Weights of a small transformer language model.
Size: 14 layers, width 384, 3 heads of 128, MLP 1536 quick GELU, vocabulary 4096, 26.4M parameters.
Architecture: LayerNorm before each block, rotary positions, biases, tied embeddings.
Training: a variant of Muon for these matrices, 458M tokens, 6414 steps.
MLP neurons of a small language model. Each row is named by its layer, matrix (down: output weights) and neuron, and shows model dimensions 0-127. Each number is 500 + 25 x the weight over its row's rms, rounded and kept within 0 to 999. Numbers have three digits each.
Before each neuron's rows, "fires before" lists the tokens most often just after its 100 highest values on Wikipedia text that the model never trained on.

fires before: " a", " was", " an", " (", " the", " is"
L7.down463:524502481463517503507505466496432476510492504519523536456512530501482526464461506484493520501461570555427508487517559473524515513473495491521478533533469486492536536533463479513477511501493469509499508529560473507490516463505471515529515467505505490455513498499487489535522523484512512522453483539523538449504516478521479522506451504475505509499483533521510481507498536459501483512495

fires before: " the", "|", " this"
L4.down997:528490538531492509506518511500477505509520486510510507524489505467492487501482519467495527514496488470479497495501490546477535551489510483497485507469516483476514512509472487500499514509481482513499546481512478544521507528484505500462431505492473531476553522508486533505478472510518539505535504537506490516495504498495543480489479479499499486542481470472505531467485494486561508502496

fires before: " |", "."
L4.down33:481498551537509488531518457466493522518505497531472493481492546502527455521488484466553499490526501458535506483491518504517537514465492472487450487454496519497547528517476480506487494511502505507509513532506521534494495464517488513573530486479525483518500511477501481492482528538511541463457475555470510523476519514501519528527485535523493523506468509463523501480489495499467452478482

fires before: ",", ".", " of", " to", " in"
L4.down362:514491527471494499470476510505550476530511518496507504501488499480499472507497526442495504521535514467527486523531520459489506522508539485485539505510519483476503501501506524484470460533505507551500523487509453499498494557432479507514514538503477468486519489500505507543535556495503478438519494514437489491524531514502506458511482498498496506445520463482526500519514496517518509526505

fires before: " |", ":"
L10.down1172:466496518494523550477508498482424488510490505520507497520496548513536508460501477517505485529504508485499463505483506458440485510497461513455498479537554488555454518484495517510498511472559489449520526491514493528510481477515520498526509521476516510509511486485488551515535502506493490494474494520521509485459471457504520518543502497511523538539537514550502531488503522516518439479480

fires before: " of", " as", "or", "age", " at", " in"
L7.down378:512452534444534503525518471475524475488528487526491478498502479497525512542510555560486460495489524491513475471505504495442518500450469473492528477528483460498491508463493493497463529522531552487479498502493465508520507557486503522475478518478455496505513521510446504554504467504478499483545509499507514486498469518450545519482478476473488536542511546524514517527474496473516506517475

fires before: "\n", " and"
L7.down219:476485487471498514497483532554460516540467475553507547462532469506518489522469487499445521512520519515493488500481504531485535545524518468513543544536549522501503482526475483523529513546479514508516460565529486538543479486508494479533560443508462482480469490498481521496492530508516502491523512531469503501463509469563504529478496541496520539496473540534457505502485476503505494464479

fires before: "-", "\n", "a"
L5.down113:511478485500521470514504500527492535488512505479552537506505499548474484503530509507493528473503507526512512456507473479503515483496531496530505523473570487471493461492487496494520525513516483446456500514501450511517460485531507453507492479505452490489475471520506487488483515510548498514477466499494497496470494449519529461519480477470487522503475502487507505544528469542542487476500

fires before: " that", " to", " the", ",", " on", " his"
L5.down894:482496463499488515457497546515499513509512498484497512572495509508507470527526531497568541501507482450467497503519486519518526486498513485470500495475521503448521490499531505495530524511457471506526500486511502481484498471485461512528508484519508497486551429446534547456468506489516507440526467501503468522515513507501456456563478542475512481486512493448507535479482518484501480499488

fires before: "\n"
L4.down812:491485570477491520487439482506507451472489528517516500556476500537521499487513468489496506454506504507504461512523496493528539490516508568515532517548506502497502469504513510536519484487492536524522498510513536521501453481469514498531539476487516476478458452519529483485524476512514515490493512543459495463538515541510472448483497512534486500518546523532538496526520452532516515518485

fires before: " |", "\n"
L4.down1276:499524527514490507502530475487478482456515560494506490480491477468500449491481466540481457508523542524471444545493453484418490517493515501521518511438455526503488539499501504480492456544503484519507543509512492464557445457521470520449496500503509459493471465547498468490499496485497491507515519533475511468521525482517512546494526471472490499495480499470475509485506443493544487491490

fires before: "\n", " \"", " In", " The"
L10.down1341:468528527471487478499510506492544483494520525468503522453465516500479473491517507527530494522497477495499522507537503544484486464459512496550528503493543495523472523491483508488494483481457487518491507527500534512536477511526478526489506529491447518497466496502531494506525482465525496494488490486534496505498481513466528497513500454544452469496526532477529508512481547482488473551465

fires before: "-", "\n", " a", " of"
L4.down757:513494459481520528514483530517477489504544492505493493481565527476567525474517531500508493498438516500521530520543490529505501517499505499505513463483511471487520522525512514456527510505478532490490468533508484480515487507533499543460492526478529477520503449497516424492487480476539486501498481510472544526525477466461536497520473518506494501551452478477508485510470470495529505530495

fires before: " States", " USA", " |"
L5.down975:463439463513505470509510506493535491484507469464476491500481531445459516522460497491481474494523517502477537497517530521503532482505510492513456483474487533468496496514473460503520519501494479479522494495469473474512479457492475478513492542481482529520522498527476505490525491468471522502475484526501514521470521541521478506504488475514535495537472513500495515483504490505540504456499

fires before: " |", ":"
L5.down82:498490507543516517514492444492481492470488506503504508477452471530444436468496545552503515500465504485510519498512498506467512505455497487527550485435513522508452535495457513515529535519503506483521510529499528521504492457493511473487540514512521507472502487509452507441454505517474506527502542505474515519501510503469495494487478493497482507487467454495480501461528475485498462521507

fires before: ","
L10.down96:504496475520493485474517547521526483510542454512512504466504508525504528464464494482518522488491541474560504497479495509506483506507535511482490508505483482501526512506497530509479501517514509494525499513528485469465502521550475511520480498503499494502482518480513517507493452521488529526530471522470487467519487497523419462514468460511508494500510485489497480485509529516526528560448

fires before: " of", ",", ".", "oute", "iver", " |"
L7.down1365:549495483448490480515502527447513467554530500455519498474505516509466501481506535482472525504523509521512486467485510489491499475486468528501505495514510508538490546515513503453475500491499492515518510490503488468528486488485525503520470495540502515491496545481501475488509497455491494552518501466474522472453455476513484511450494460536493486497510482496455483505509490524495535477484

fires before: " by", " to", " in", " as", " with"
L10.down103:489523500477531483494496535464479455523516484488540529467504498486506538486505495493552473453547509517503506500501494468509489474502496475539498515525479468483518524480482519491528486523506516519507521527530515517473513508510501504503455521460519514477506467469542555493496511529508492520455481520444500541496503497523504532496486560521514469480504487503540510489499519488474495504455

fires before: " |", ";"
L10.down361:550437483542491467468455534478518476510501561501470480472533513521458525465484496498484477492483501481465483520489475549491473453526509483500483514507513545465509497502523462455499477493521506511469481487510489498511527500464477527465479494488479518534473494480505510506472506501504460458497499545532530483498458486490498502486517517523503543509521486546546502469512461482556526536499

fires before: "\n", " ", " 0", " +"
L7.down836:515534465496479534462507539473514511492532520486497506553514476475475489489496518541500463516509502520440522469516491534489511504461506510477507481506530472501519522474487493489491522515472513535430544539516489532511444485508472491506482510484493489504479463516527525505485516468488546496470464559515499496468463518517537519494518474434512538540482481482530487487518482435507481498538

fires before: "-", "\n"
L4.down361:494505505523477484465518483479455497484493530504468500497470510520551507501504534496476489489504497498510455517514467566504527512473472520514505511473494521502499488479517514469508477483496486562511518479489498479507543550508475517516524571475506482474498534516533517507505529515545499496522526494486501515512451483498530453481540457492474505491508516497472516479521492510532499459467

fires before: " of", ",", "ly"
L10.down147:482489517554466545484573529520506482513482500453470485503468526518516493533507531477523529467509527481479511471516512512510488480481534513503551514540522517482505494528485487485484548445481489503509484512540529524492462525538517552516457466475501542546524511534497498507494498496514537508520511459485510525505500446513500500534486493492542520511470533513532521512504489548473520504499

fires before: "\n", "==", "gr", " in"
L5.down106:526495527506509553497482525474490498480502535497506492481489523536559514531525518525472462509534500512494495454514482520475508467552503551526528478517538530513487463499478508486502535490452505448484517537518524485504486476524502513513500496487533513494550470502490536510497483478498502510525490498454478482521514482520519566487478548504488568512492500496512505530490487470515510503473

fires before: " |", " \"", " Cle", "2", "11"
L4.down744:493479456515480533503516456507473492519482487522463519484527491540479484516473534501508482512483507463467515524504471516490525491483527473522492524463516513512493492538454490455526510523509493497500542498545484446513490533489440491492533501506504511523458521490495540492512527490496504509508508510466534542508526470512539412537522472497529467475499535497506450538507516522515509495513

fires before: ",", ".", " with", " season", " of"
L4.down374:446488469498513510496512517451482507489521511496457497494513523496493491484496512458479497503490481505483492517485505475458506494502497516496535483501500526462492469490485503465509491533516535486469540465479491461477504478493498479530493532515500489538463479505520495521458517531484519520476493473482509532519492545533479485496479481493485529541481504509502513451526490492520504547523

fires before: "\n", " The", " It", " This"
L7.down579:481479516513502496494507558480545484517503521504519500496488499506496497499470500514476527507524476494478469498562518531492454477442481487508501470511520511517485483559495466511473458523491447562504466538517544510519499518497585531513516482542466512558533519451545464532539505499466488512470484482501481473479480487513532499483508504511530538490537515447505512532529521499490462513496

fires before: " to", " in", " for", ",", " as"
L10.down466:513525525500491489463510476497555488534495530498500515472469503470536489502476491494462528546533500486496523485509564496476480479493520482517532526486481482439516491456512494447498455492516497521502496483500501470500516520515508523508562513525509520514491519489488477480468513489517516531472504530511479515493516487472440480498495501501527518509520558487519497473518498492533498506486

fires before: "\n", "-"
L10.down1056:494508509512527514492499516490498511491548525450521428515503502482519502489493560501468491493496508456496525557524509493479489460509499528543492506454470539492496486467503513470509509462512551520488514515495516499475514458495521516485531551519502473512482459461475514511516499499494520490463505524534543489499462504499540514457499490483492513502474508478496529515494485522470503532524

fires before: "\n", " \""
L10.down1413:469505519459494480479516502548500534505487508464521535546575480469449494517546478516479438509528489488487493486463500475497515517536518476467502487516506527479522518494456517491469496474505487503516461509525515504507485526521509506500482486500532448528488471516510503460483514511526501485485485484488495485491459504473516533505500471499552517489515502482478503489556487519492528515509

fires before: " |", "–"
L4.down1197:494477487476507484483507479490469494526491519508528504524501490527447535514475532457495487465481560507453474512502465486492533497496456516525501491490501505522464470485475533486492508431477480519524458468522481490539454501463527510515459517510513478449483476506496499485514485519477513486529483511466520541481517507531525541501498525485511485568486529530524534517486504536508474531486

fires before: " |", "\n", "\""
L5.down1267:507519492528505503524507523529475501475525483478503521493484540530547494490514483488479474504499507499494486516511469462503511463476488518496518521514506488507476522512523481490537512516503533502485508537476454510492500502487494511501549509452531488503492429522519506496460500500503530551526503464507481485623497540461478492432530453482534509516523500530488536469508488508492484532523

fires before: "\n", "ian"
L7.down192:473512501482515499468500488533515508519443487491532521521447466448488480494459496493461495462521482463535547504524471470492528541492541494526469527517490526459528460522485533528503464514510485510472495429512489514506465504491514499529545485488523474517497461525529473516484505516510478471477494484490526516487477507455488538483460496502509522477428473514523495488471499495476532459483

fires before: "\n", "ase", " .", "te"
L10.down296:491551530525498459562487504509496495475463475498533476533506541516493523484507527525501536490536474452481433486528468517514541499510555487536537486483479523470480523524519520483451476476498487521483511506528462447502479502483524526468514492539538479476525510527513496522523522546486492506511506530490517480491483462511528501488513483538512495504516520535484490488510426525508514473443

fires before: "\n", " The", " |", " He", " It"
L4.down753:507507491484522474491476507530535501492522498483496482492490517500457445490499503503523497504535477456482497513492496509497465435489481531531501513495516497532510507510518505464467526520515482518506509519504508466549466509523506539494516489472488521468515503467521548526494514430534480491470483510513505504498512507499496523498515511491516517465464514497508468537494524510509515545485

fires before: "\n", "|"
L7.down179:504546499516500493497480501473493462502506572535525541470528458473466486487556463491534482500480486492477466520525452509513530508509499494498531502519468538551514527449504460511513479542496518505480524500509520522511505539501567538520519470506502497481528485523514530485507542528485485512493511470475551492478504524511480498472527501498475498501493494490521499520529472544541483495491

fires before: "\n", "-"
L5.down78:519477488524513520490515498465458504483526518466505495500509479524521486531531516548511522527499516524446534514491442498506489458486517474552468477518539501538514545530485500458528496505497501497487535502498500500533516466534510493514513538503496473518541496477490519471493505503512544472502512501526521526540493480513493521516523514510526496513519499483494539510492470545443510498487

fires before: "\n", ".", ",", " in", "s"
L5.down92:485471518515475510472493476505488499480521480535528519531459502513499500520477497475463475477497506485450492465531487550464509497492459516473507515503455471490473473476579488513492494477508514507558454538506492469490496466481465528455550499521446472479494489522493513492562458504509489500472464489475498464517520517510483510543504474520465504527534532530541469483497492488497523502480

fires before: ".", ",", " of", " in", " was"
L10.down1308:493498509497516473479512505473481515487544494527497482504502524532496470513518494461576494506484472470494475501496489511499496509502523514513490511496469518541528524502516508502487543490481505500476498537539517459489491488484507494501541524471494501515533498502474506502504513520503485517509495521537494483456509529500536511521475465499530541510500508517521447533496513471482522487506

fires before: " a", " an", " the", "\n"
L4.down474:454506540533505506490538477515514469502495502486523506518512503492498462513533497517479458473510502513492487504507522515482478483465516491474490514514467458497462501531503517479488483498497490497473532573478532514546495480519461444500495558519547494479536455459506498516505515478543485467491499530510470461492493502484489497456504489501509546472471516527484505484482507501524502477478

fires before: ".", " and", ",", " ;", " |", " at"
L5.down1030:514529496507487499507457474477566471523468504512516502532458494511522463490486507447500486492521468479505503488526482504513489483487522564509506472485541477519534487548518504463473493482488488543549510511464500496500504514501445560519556542500514493503517505489532502533484538479496521493516467512492491523470487512483473496491508504467506494515553518503443543486512503538490470509514

fires before: "\n"
L7.down1474:492464508493456487502481481494466528521484519483478496512511498480469490500517502479500473496564486491462514492510495518506524462532494533521550526507492496500472470533483458485501507493490500502518503480489565494467484449478462465477547521477496513509518487514508533499480538508501509514491523498475508537526513514469529498477506459497500552512482508468514488534501489511493524509490

fires before: " a", " of", " well", " the", " part", " B"
L5.down1405:468489540491518482532488483544525495530473491492484529503492504516497510509503500466476479522505488482524485496504468487511505508434532481495497508506496523483486516491509516495453464516548497500494515501467504497461516483442553516487550499474517524473488461498480531496521515451495544503539476499460470443502504514524480483528491523497538544494540481486485512504489489467543514500470

fires before: "-", "\n"
L4.down654:506515507522491498431556527457470506520494520441501484501513567524506523471462479492511490517492502469479504501466526479555472536479536469500529540469532502477542500482455523484504497567470507538521506566499536520508466467498499524489489460477455496499498464504479462535501527487499502507515516501485491524467515498469522498534493484507506498496507480506499495527484532526457482480539

fires before: ".", ",", " in", " of", "ment"
L5.down213:461514451527525519497495510479450471536578490478551511493512472467505469518498493481500531503545503499482501490504469517469491498454543494547490460543539464447518544493508491468500477467524555526468486519502546520516476491513478513505484488533482468455548444487508511510462532456481515490479475470452493511471493485496508445494501456498484473485531499521575529543497456545465515530493

fires before: " |", ":", " of", " by", "-"
L5.down1240:501488477497483553435513506472516503492494433471497511498474470487462494494498477489452496494496517496506471499474477505492508492479483515499509503494462536479508495469535482530513505511505460499485465441505460468528514491555529508447477525492520457463471522500539510525497482501494510555520540501526499525494503485463520558492475551490487527494494491485506473475492490497523512531500

fires before: "\n", " |"
L10.down35:508440507514482495472505499495510486517483529530485492521468477508469482458503524491539514511500490475543494469521488541542496542468500490539484542502511485489482523553497471484542487576498481528483504498487455483501477475495505434519524549538532460530488481493505520473493480514498499473504501511498504481534480500494486541490495531499516499482536530517495503474494487532487511474501

fires before: ".", "%", " m", " mm", " million", ","
L10.down1112:531473558521521527480519501527474502491462499516462490518495489511475480515510509501502528520518468509476538526494526493501523529483482452481512536472529516464476508537506512514518502481510540480527516530512491527483557483490496488512493543515463506487512506486459493521509528545483503512447508544526509494510549481526521490485482530464524497502530475513494429480465522445503493488482

fires before: ",", ".", " of", " with"
L4.down618:505489477509497507534468529452496530497518494516497527468490471515507443484530499494475464494479445532503489489516457460517481477481503480534493483491506501501468498505476496519477475476503508525532500493491501484548492499501485508452485481424503484471471530486489538476538561466537490513488524505504501507509506506487523520519502518493534467462471471498506493515464469527498504466456

fires before: " a", " (", " |", " is", " an", " was"
L7.down1199:514502445488511421496480506516443520499530473486482470489490515520511490473485529498488530486464515453492458473513486472491522500469511501516497484516479462553498537495470537505552505508528546495515505517477450517492500524545484511566537510489459518477518492499516548488509517468483517505509513512516530502486535519509484483516513528483504507489508444536500566503521534446510492523506

fires before: "\n"
L5.down234:529447539486500498480477527519503502531455487467459487493464489500448521493525499468497516490546535534485479515510440493503538513520515455503523491498497528504505529496504514453512491429517501581513445499506510525480523476466445545479477517513510481457476436522487476529499467487468502472507513503475444500498481510448461499496519476507541493512509554508506546454491476530551550491483

fires before: ".", ",", " and", " in", " of", " from"
L4.down1376:539532506525501502559464488504510497521489544478484511528445478472515506482485487485453531476511527444490432540484508489531512500537479482513563476505454511479458527493514481473497528498527531488484511530548478518534456473510472534500491529494547515481466492485497490536522510464479495483451514450515532511496487509544509494479521467493537460496513476513514503468501514449497486545467

fires before: "\n", "|", " 1", " n", " H"
L4.down107:534485522501497473483505525491477500451501494526501505534496450506470504499544515463519493507461473519478474525523513485509488500444515488532467493536482545436491486507493450508497476453458493485483522485538511536566507483513520506475492501529501539511469550504472464493468500563544495513519432465499495514495486514474511484519556469525502527482520476490520549494495519496570492530520

fires before: " (", " the", " from", "\n", "."
L5.down857:456477477501517502511505506475509516519442487485513507476504473490516503478498509503507492521526493483482485490480504535467531497492461495504466537486458498513469513487488489433513526508551498522528510536534503528496473494546486517505485534503553502513527499478492511528483475499445442510509499521496489492490497497533489522417516545481438512467506507498481476529456519514455505537487

fires before: " |", "%", " b", " million", "z"
L10.down355:481491505502500471485511480517502534515505480460497539521493484535493527491473456505525467487510464495506495495490508499490411509500496465460509526477553496469488486535506496507506508468508490520487540483472474563524556510489462531480507535526436472501523498515500484518514502505537499470482510559510531551493502511479483496518470459488530518498544495489498488525508515511516536510473

fires before: "\n", " in", " of", ".", " ("
L4.down893:462482510514496504475504470482465522519500509507532495495491535532472483479523470500459509535481514523497495448467491477484520525486468498542464478492455511492456508497499475503514535497482501520474465509517513502504494511497489514505503521473469451510474521508466523528523517552534480506548502476519508484490477523509483493503492491473510495502505496563491513521495491447540512541480

fires before: " in", ".", " to", " by", " for", ","
L10.down214:497563467506509494459463501492517529522557462505489492472499468462486485487471549523504474509475459486476507489492495473519533508559496495519515490480490488471527507495513477480503488470510560495475492492539517503496532466503517508520493524455469510533485548484490444479489497516512440506490551495524488493521503478509499504448474444461495502479532475477532454553467482506465481493472

fires before: " to", "ed", " that", "un", "ing", ","
L7.down898:470505485516491490547477519465497493532527469526500531491465514481526527510482510478509467466534491474501493483503477510529517508505504513474515517467517476510514514530491445490507524503506539484505538470515514479485466531502491529475523513494559496461495468485504500472522495515518440469469499468456520509512532508517497451473468525519523473475481523485511489475535480485516518502500

fires before: ".", ",", " and", " in", " at"
L10.down6:473506511511494487465499518474472509513522525511476478511455479463579485553528483521510492531459529543492489485537495470494525526454490483495493507474475505465539515501508546467503510517510486462581481478498500546506480487492480522513486534500532508524498506554433527493518507482521482522530512468475513508491481569461509453495507489504464456447504491547509467458487526559494537487487

fires before: "\n", "-", " (", ")"
L7.down1429:518526540495549541485523444467501508511519513476508449508525508524493494502468507519508464491508480513512514547484490484468537473519492528501508475478499511476489484537498510442504494494489529484490465501444515480487496509483556486504507468491510488519520461503485441523473472508501569510512512521544548510468538512482544504438518527520490569523511542451520488447505504483518499519527

fires before: "\n", "|", "-"
L5.down1298:494547530450493484484517503472503503479491474508516473487527517514561519451514465512513495496525505486479528474500493474522506497507460521528524543530539547456474481511477453537470480467511463579480475492524536490507536501486504491505541543487497493464453498524485494489475465469493475483527480504510534520524483474542493503514477518487431528515515510488490506515517485492507513481484

fires before: " a", " an", " the", " American"
L4.down178:475490516502541484472468440510503470496518532509481494453513517490548517493446497485485487498512507541508519505519491513503527542491461476520483444477468494495510512507484480495480477546495519488491528490489474497529473493497516522511518503504594470521489462528541506542491491481533503471497502476523568485529495499483538498520475483473495554470489543488517527515496505505503495477528

fires before: " |"
L10.down98:532460467511488508496516498506534473474516528481495491500521523506531508520500565510546529522493538495540505496455509474474506496504495493482493495539507448519513459496484540476520497517518450548488487493510462468512517515472451548492490451514487495474498496472479519468528522502449467508546450462457533487496512520497494479480533475451518494514512459462484511527472469494525503521469

fires before: " the", " his", " he", " its", " a", " being"
L5.down1394:511505509515508534486536520508486499529534527500542464484506469483501498483490532448488535506530482447486490513537513462502474499492458493495495515467516503537493530516518495506499494533508503455521463502512541490494501489490494550475480463470486512508515472492484478500469515532486526511513508525501494526502505535489538502483476485525532504516479447511507512522486508515492519500460

fires before: " |", ",", " of"
L4.down743:509484475521503509475506517507469518486533447542475507478459543525512509497530491504481487504469510488507538471530522538486475465461503489516543495488517507469523525555523467512509506530485492463518502521508501514495484504496484568534509489498496516475546518507490513470488521538501505478479527567486455518519524525545505482514548503484529503478506504500480469510491507483500498521493

fires before: "\n", ")"
L5.down1217:507513493505503477505449456527509474509484471501521489485543500529474502478482495494462501507521502488472466473512496535547525475501502473498501443470505522501491530488476468507513521458503495508499471517508503509510503496507511500449509494549497543495462488471510551506495479488498490511506492529483524501491487527537496474525492471507536515469537491532517515493450500518545518517488

fires before: "es", "ed", "ing", "er", "et", "ets"
L4.down1034:564510490507535552516507476539516492480481548535513481515511475506531537480504486507496492498500512483487572521499480473524515462483527514494499478476465495491467499507515481488482481457484503553511489509499528500523505472496497448495487465505521523478498490456482510471529482486498487497485500529507430524513493498513497452489509537500505439479503495513525506509542485560508487501496

fires before: "\n"
L5.down939:475485482516526549524496471513500492514518504487400520513502456503498500474464498497475509478508484519466487518486520452486492498464519473491529494461508553523519477550502472480466510485470497480477484505484494469511470495499521491482530509453490491475488538512482466519481497494544503495508450512514531490493505512521511481497499524532525523516514533490521489455547500529520499494505

fires before: "-", "\n"
L5.down63:481522520480485522478553522516483520543510489500490514492506489549494465552536513537540527511472508504513503519496514498503523486481471508496523503470505539470527492527536505464499508501527554547540487518534500501502509517477502494517520481476510516506466501461458496478494503514544489501485494519509511527541506441528484501502533545511463505487485492511469448483484518536559523505511

fires before: " in", " by", " on", "\n", "."
L10.down107:481507530492469522468414486489478511554508514496537500482509520494490497478501477510511473505525481474452535513467497496491502494504540499521544503492480506460470471468530513509474458485484519456482482483546518503515481510506495525482448482506478475541487498482516549527486475508471510517504457480458509519501516512482498510480502503555525468480517477505489516514496524489521494510478

fires before: ":", " |", " of", ".", ","
L4.down1201:507514451519505508513500505527465508533493498473480528516478496510446475472503486495460532504508522445501485497508519505462470497487504519492495487471473515482525530489523512502527531482473500467521482469517489461503479525510491427508488516489488527498498507518543485513459503486505498499520476503516504494526493475526521519524488502541506495498558449526482486456526486485541526534502

fires before: " of", ",", ".", " by"
L10.down417:503492512505452504474524511508509523480528530494505498485509509442508492506551552526506483514472561479537493517492502511519491515533536488512506537494507476522494490499477511527507515499515484477505459478493494491524532528500506520505486503514538514538499480513526496548519518485496451498490476491517493519500478522473458502514465494469494518534474501463482503501467551493495512468460

fires before: " |", " (", ")", ".", ","
L5.down371:545488501519500551495482485519498511521492513510523518481490499493530483477456516479511482457484455521506497494511487492520506500478469487488448500507471507541490520487472473475509509535491468465518463495485517482523521507530475497536452494519510539516495503513522542491479497493490523519486530540499499479467596511498445512456515480506490520437510481468487508481467526503505517466483

fires before: "\n"
L7.down395:524465521473530466509463504479489536492485529476485535520499497525534528506481518515512487490517465462488496535502508507482488497486513528527542485511470506494457533509476505495480517508496530488492493565570464468510484451483453475462518488539477508473512480497523499477473474499500500526478470524465535491518470492501499507501504513524551510529535505520481477465513488507524523446516

fires before: "\n", "|"
L7.down6:474495502475503495509502505506483504460518517480488515522496486488518504514436514482474498500471476496511512524487508508511470535508504497504494552496532554512492497499483482510493447468505444523488496499553513491501527506499495508510502509492440538498500468478531535464534469509466535524526456499481514523487514495498473488462509495510529510526460507483470492486520493496469491450486

fires before: "\n", ",", " is", ".", " in"
L5.down1336:512547487511524519477458518481489511514496491529480528514508504468464498493520537508468468502503491537500511477497515475474443509505500531498471497462508477514529539528504505481489522484479477497560498468513556502507484460495448502486484443490516546473433533517518497506518457489478501520487512481478500472528518499485458532503537511521498505503572505511532482517528480443460490493511

fires before: "\n", "-"
L10.down500:475542515534533534488495453492520524487507510483460527471506468514466511470506544508504531526483464547515473495537510495510565508504528502498473491535460480503479480493509503421522478473502539480517531486507454494501477495512522527473488532497494481538551504507495491479468467484504511513484523511518480551489474488530502502484472468510526541510481491479500477511517472522521502476508

fires before: ",", ".", "\n", " |"
L7.down1407:532564541526500483538522474550515503485481516483493493478465547460534524506483500421535482517546465470501459501455470480557469494492486555473535516499498514495531499520505505533514526472523502525504519471492477485492488475515500503468508494489486502496482523454538525494483496536534490477481498474490495453546506525538515511468501500516525462497480519530463440497517470473505523460489

fires before: "\n", "-", "|", " 100"
L4.down681:494483516533522458494515533479518527465505477480536478478512490495527543505530483517488500479495491476455523496471529520509503443508540548520488550553494466527483539456463488505546465478515433522473518530500478542532500536531527515551495501531491541513461494488499474504456483501503489509480461465485470462490534465517489516499466526521489499491483516522525468485493469523517530460517

fires before: " of", ",", ".", "s", " and", " in"
L4.down907:512522462498497519486449480485518491503474499496505567475538487490483525513504527478473521530468494497498537516530513512512486456479545496545480476503491480522510521445511535460496453418523512526500450496466519496508504505492469536418483501488502487475492500502511514492470526492481500468513442524511489505474473473494505509529519434515507519505490527495501512503512495446464494577509

fires before: ".", ",", " of", " and", "=="
L10.down1332:489478508510528485517475496500520458503466525511543522488449490463526509462569508514461468495514530533501491522491525483519507469479498475543482483528482482506527526541480479520542468525497503493522498520480507461489488483479471464485521516509459478533496486459515437515514469538470487486520494479549505511532497493494458501477463498474500486527513511515514534504440491532498484528556